MLP neurons of a small language model. Each row is named by its layer, matrix (down: output weights) and neuron, and shows model dimensions 714-841. Each number is 500 + 25 x the weight over its row's rms, rounded and kept within 0 to 999. Numbers have three digits each.
A block is one neuron, or neurons of one layer that tend to fire together. After each block is what it responds to, as a language model described it from the Wikipedia text at the highest values.

L9.down280:468507467509448464500532501450506505489524483485450530499475516476492475467496453504534532489525510495518507536515513496492487486561452533495492498476480507502526461476471482554485452466490461540523516525503507468569505493546516513484480518500448526510511503524511525501512453493498498482503553496479504534496499524518526492493493531522504468510488509497492524500512505497524499499457
L9.down356:471505519499524490515499552537464454508481465517461522498499479528551477489546492505522518518500480502483456541543494479506517544476493501501502546470501512494499500489489536502433478473470535492490461456530514466476461519474461524515465540535472493467490464541526437486511479513463457451467519535465449478475514524518535473503542533483499440478485528529517502499476542496519481468520
L9.down732:449529504488482547514501518480492517544538505510484473480486522530470495515504475487520470525486488500488486475512516502461504506532471518502439514494500494505506485523482443531467531492520488487485479495504518527466532527451475553454504460466527491467465497541553544513490525465470508547529488512498494503539465513496526525541492483503476523476463499526468432495496493527449490501533
L9.down1403:509489511487466517477504547554500552526526506475516462506507514479499493504543481465524527506515458496544487506457537528509494518492479503503459473485470485521512491478506510503496510497501473484509491465463505516457489496482508503522492484533461496458496494550512487532559490496494495521519462523535519482482516518512493501507457538474537532463463512513487527480484501549518473482459
L9.down2275:513529504505547533493497530503482502507500446471523489502507484503529505541500504468520501451504500475555483475504510497560488488508522516525504499460472516489504500523493478513491487472499556490486493537456495507564526501499481514510432493493468520510519527516540507497498488451511513530531476468491503527535513511467544531468482549528497487484520478479490456464501501508512498464459
L9.down3316:514512497496511517492514478551509504481469503482544507489470478554514550469528485518441544543517498477494451521521514486486529504515509524535480488516494537523513515500461517473494484522466484483473496493483513494504504516483561481488541533472504533485522494474538519521567519515524496490467515512503534485472498517494513466519489469476538513494511463508516479497542532562550479481490
L9.down3509:525467542511472463543487474498484474467455472523539509482484496529517495510502463520531490529489454471538485532508501466536516500491524475523442484492499506498490514516484505460490474503470478485481523518453511509492538522489502472500518514525512518509504522480506519486491460528486484479518499492517515549516523504486554508559456489445488495470557469521499478489504508495522523496463
L9.down3633:513475522510441503497488503525467498508504514509486536445535520509515514481501500504503485536497502464469498530513581499509457511496483472549511577473456571504520493471511479516496505481479502484468516514499476487475502504469501491487504515514519455497466486520496526522481519508501473503449522546512465506459485517444513472465515483489486483548519482471498476439527511501464478478474
Table row ends

L5.down64:513490460555491502510462548451526455503479465476475497517510467525486504499508507480513526514490527557542519471475494537531511479509492502514535502494518504486506495508523533492481520535459460485512480523457529471522472460535455551544499466488481474493515500500490494526522475502455448476514528522551468504530451530510473504514497497525500446498515504516502492440488533486486499506505
L5.down1266:505486468493462548513495498480490543501526503493484485501486570455566501536488466488483528475509542505458471491484522468488508472496532518486491476472536495586513530471512485464492499492486480483511522484533510466530516488520467510534515461489518473524513485481497537466501495473491453469479476516505465466523461479518499496508534525503502520507509481514503542491541515536459540484476
L5.down1622:489511475487486480481493493522495505505521443484486529489465495511503509502490505519519539510551491483502532494461551537540480455526478527503490534457505572557496492493537509489472541489478512534477494522499509538488542481491513479478498481481477505503519528491475480483512485448509470469478474523480492504441477514521522526524486533458469499498484518479540501537456521496585485544486
L5.down1657:495493445542492480494515476514502473479487494502484498529476493523455511532480500515538517537489512509538521490441501439543494510494513546500504492483543551519534497524503467475494492513493541543482516483498506475450485501497482548513463508476493534537527479478532475468463465486507539440486484498507484545515498529499473509489485535502506523524538507546519476445467472522532485531515
Year first digit

L9.down45:479511525505491497488517487525533494498529522471500490469479553478474477480492488514489482473453498539503485448448500518503497544525484520478483515463488492539507506525519460479532517480533486502488512504468495491485544472509501506487524466516472511460489545474502528530485465516499511494515510521496513507521437477487471548488505481505488502506481523520464524506477448496462492535543
L9.down956:492511507545493526523509443492557494526533497550482525485465459463507463510491526495467514478531513487480498461479500486461529509503487508498507558506517464526521510495505513481489516530534503503499503491504521473478506509514495496498551531507517492514435549487487488494500472503514500489498510470554523499484480501499488489503492525446496522489461508493513494527512507483497499513456
L9.down1115:494523471490489538517473510532470493504530456479480495505515453510504468528521587527519487504531536501484448497474495512494502481513529528471515521528523519480512502462509479460495484428489502513513493477498491490484500543515502520473515512508517492471495472468482462530524553514530469468506516504520488539502471498473458516454495521493525493522532498500454503483512454530509528497487
L9.down1702:531470475565520473475507474455508498550466468548491491541489496563509488491504501479487531501473512517509523481469528452506464479485502522512511502505487505540513496519491466469447511493509507482510493506547511469492476538488475481495528519559462466458494502490464485519460513501503517472491505517555506492509490509515484487500494500517497457482462484521525478506463463485476449514533
L9.down3120:498511482522526513500492503499473516518520461530513494496507481520524496509499539464508506495496490489469535476549500490506504517469518505463473479498498538494499522485490486510542480490499506482490507522468516532526531497528475512496523517494514507479520560584523519455483511544554513495493503522515466500538500525458452482493508479520500479532477493471468423482519519499525494548507
L9.down3294:508482453538501506549527501490513506546486485549478518464532478495467472465528494533515492484493473456516511448515488488485491508415506543503475486516506500476462527518559516466484477516589510506505534529526510487527521487471524489509504500522514503499495507504508491541510521479499505529508502450513489496470487555473505467468508529474509475482455499531495503514508516501505459475472
L9.down3892:487500445502483494523481558466503543441519505509519462479515523515495511508506466484508539470512489538525452546506499431542492521524506499511504512547482499544538470524503518521500540478480505522508518500505490496483512476513516511488549487496498474501473509486479509499471469502438504512525483522486521509531445467521502513506515525503508472494531534529484465534489419490514453522511
L9.down3941:518462544479466479459535500530492539529496496513480499510488470524540503523465473468520476488467527495517505511514495498520484454552542484529539513499515461515571501473496501519452511521497532519484460515485525477532479488495453470495509526526484495492529497538516466471524534453499507511534519530499435509466501491464525529555489465508503480497511523504487513559531439508496531485462
Possessive apostrophe after names

L6.down789:446513495484497491442474492471492489519512487505512510497484529510504471458466514464454476536477530524495494484508520480520488474490521500560535495467539499507492501458511479481457470517516497490494464503476525523490542503513516495544508507518490481463516532501504505510475478528496470521474500527495506471505526471513483491512515528507510478540519509505498515536471542475460440469545
L6.down901:455508539532500484526492508491475495506508462491514493503509502528480481511512493524504528502521477576491496495523495459512507517479501489494489443493525481501492549522493458534492515511503520495493432496532508529489488489481507483471519485506523464475488546529488480494510505513522484507472496526472498447496467537496458508503505506522468548503530496497499532476482522495508491490498
Word-final adjective suffixes

L9.down600:523529511507500488461510473535467485478519540472511499551510522543439562505555488493501495461503500492501499503545486471472497494469507488466530507492515522502540518483519517507467529479519509514480511508509459524445500488451519468509492465540528492504511465469484516517490480501491517521474540454507530539492530481482537521531513541491495498509507515510509524514535473484478515444507
L9.down645:509542485516509508531451493498487463436442524535470493570516481514503463493519461509520480532492468502503474522499509501533498490514540482509497479483527473515515531459484520559497472493511531529507469492521466478492494497488508500523442506497507459516519467490485538460533503474496503504549505518488498503511489492510475500469511486453473499474509445513514537423492502491494496531475
L9.down765:461499476540502488506503515491485457523510460518457537511539473489504492499535491503548477478521535480467485524494497490470495457482506501497451540509495521565523538499526521510469532483493498498506518519502487510514482447499533523456449491468519505473529528514523515483509502505488507481530541495523473496509503485569520449476555534479504508470491479538536506519515532530534491500511
L9.down773:476526515495480532476501490480508461491496480504535523500524509477439499490493479517509497540481474503457522508500503500499513490470547491556522502513479515492511507487529486497495504506498534432497498496493489539475514493516513508499504470490524484494486483451499485498509508495497493520507514447476471518500474475463494492511508503478522465439516496493463515483518548520487442521481
L9.down884:450486484528546537477528505488511491439463536519478517502489460551564536483512491507552495496488519518490500514484541476490522511501449529524483538486537505504497451472448515554505545496547510523481499449506476527461523500464531529479473494514498487483515523504452529514519454560490519544518459490501524526520493531473542483514505495494514480494510523470517466523479500494497537429499
L9.down921:493501458514473527520520507522503507489482515527515513510501546506492473497494529488526484499528507513522441503465443529507488502531494464474460471489470474485543490505464483570506491467534508470526505497523503455491455530496537519441529557516510503479523454536486530492483451539529542477493539524515518506538488471495521525473503513490495475517490504493509483542525477466500520475518
L9.down1464:496498482536504499506520486514471495501459496508451478511494507531523476490474449508512431519461508530492486535483428502502532530502518500469498485504501479548516484484468479568522517517489490515520530480521500501470491493493516496504513521513472510501548460489519487477550479526499551487512525513471511507483508501537504473505480530490527485505505508551484538532497481486511521485491
L9.down3773:496450491473476526478478488506485487474491464501488515488502511508550516520520444456501529454491463486505487518492474505517525510474477466498534486488521460491572495490499514530518506498516499488530491489511478494516470500510504481454488504511558486511478443481518505520497537504513492536476488518500510501491521527499516487484505523482536487504510516498521555504503503497524488488465
Leading digit of years

L6.down700:461502487487545500473489438475518492483497464487516480517505545487489506466510528517540530481456496494481537494465533518521488509515551500522522476468459467496526462516494527511508524538483484491486472506479502528464517504469488449504500469481453504515477503491497476472513484515517542532513535466496531533515532493522482462488550499532491482484517495482499557494498505520507504491514
L6.down1593:511490547466477486511496569491502539502496473473498489495528491489513484482520524474526469513520482474525508466489527488518461498504481505535483470513504456501545477518476510490564522467470548521502471499511478522467553509453514503516463494524540482509495504479536507496521549468472517507480519508483561515484453442532457524493548520513568501522491509477522531509448506532486497484527
Early digits of years

L5.down1003:503501491550490531509524519501528525518483478528460485510534542512482460486478521515515485503543499574536486524533523522519490558461522529489482510501548477521481484519464490507470497444510509534512498540503516453542558495536515493475513505499535503506446504564468455501489528538479511511541513498464478490509453484484524489527520489468506517503444520483530494487497499545474493496531
L5.down1200:507482500544500534528506473481519538500558511487473513490494476525530512520508541473468464469474506503489465442526542504512494452475499545478503501501452460511495518495529446471513502472491444517505498473511528520458516488519466516517501485533490522489493515498521487471545546484486558477478504511522495477473481502508482505473484542537523485528508520502574453502530486496532484474509
L5.down1447:489487486502513467475500496535545536502490528482484516477517528463510506501493528471478490501504505541523495544484461464476485518530495520524459512526509481517520464530553497508461514480487474516528493451514529470516518494572530537518469495510516512506461550477544514486496543431551520496511511471513504523549548515526533486539506516511504474518526517458509502523492511464471511554536
L5.down2293:467535507516484527510521501553498482549497437537469511478491475541449487524478465500536503524512477533493519502463512513502479509470462524428507450475506533458542510498555501527483483500465469501490474507517478503515498492521488474554503513506517496490493531507527519508545471437533493493498501490465514516491502498515476541476461540474513479535514529510522499481486549506504515485519
Military unit and operation words

L5.down167:506513512478496528461502473462507508521537474498520495515485476511530505492496535529496488547480506486501489433447480511487495450520511494534516486514479548482466503498499482502483497501487529536519485476448512509542524478479518519532507511486540507468488502504536497439475509459496500449481514480524454472489471546531527476487482475514500518516503496475493462463493512491487484535488
L5.down1488:528527512517502525503452514534488509531521472541459512495517505508501496473562540529502480528529544532492504540524487533504512496493496489512517472504481505527540488501525483520481495490470507512491491476517534511518482483488491544514494496538519454464518487512532502489481505536453530486481476564485485492492510510536487504506518501530514498532507519469515544515477488481496523478522
L5.down1522:480496481490514458492518533542512546503474487467517497489523510521460471476546506485483496521487472491462484531481491507510529512533489539484480515494501483518512486511457509552478499486475541499475532505476481490525519519456483510503455500508502485523508514507522480508499523503519520457481502513507539480463480514464431515466499525487468507534493511456489536514478476467483485486446
L5.down3364:513540519509538485499539501510494481508509505523498510470533464504499482499508544473478532551535546488504527501461480512532521471498509492499520516458537493490490481440526525495485509470489477505516474486520492505497483501498523511504474539513535503473509483443507527471526527507508522540522547491477488490454485466529534475507485535472461510469484459461512457509521505478515481476544
Table cells and name pieces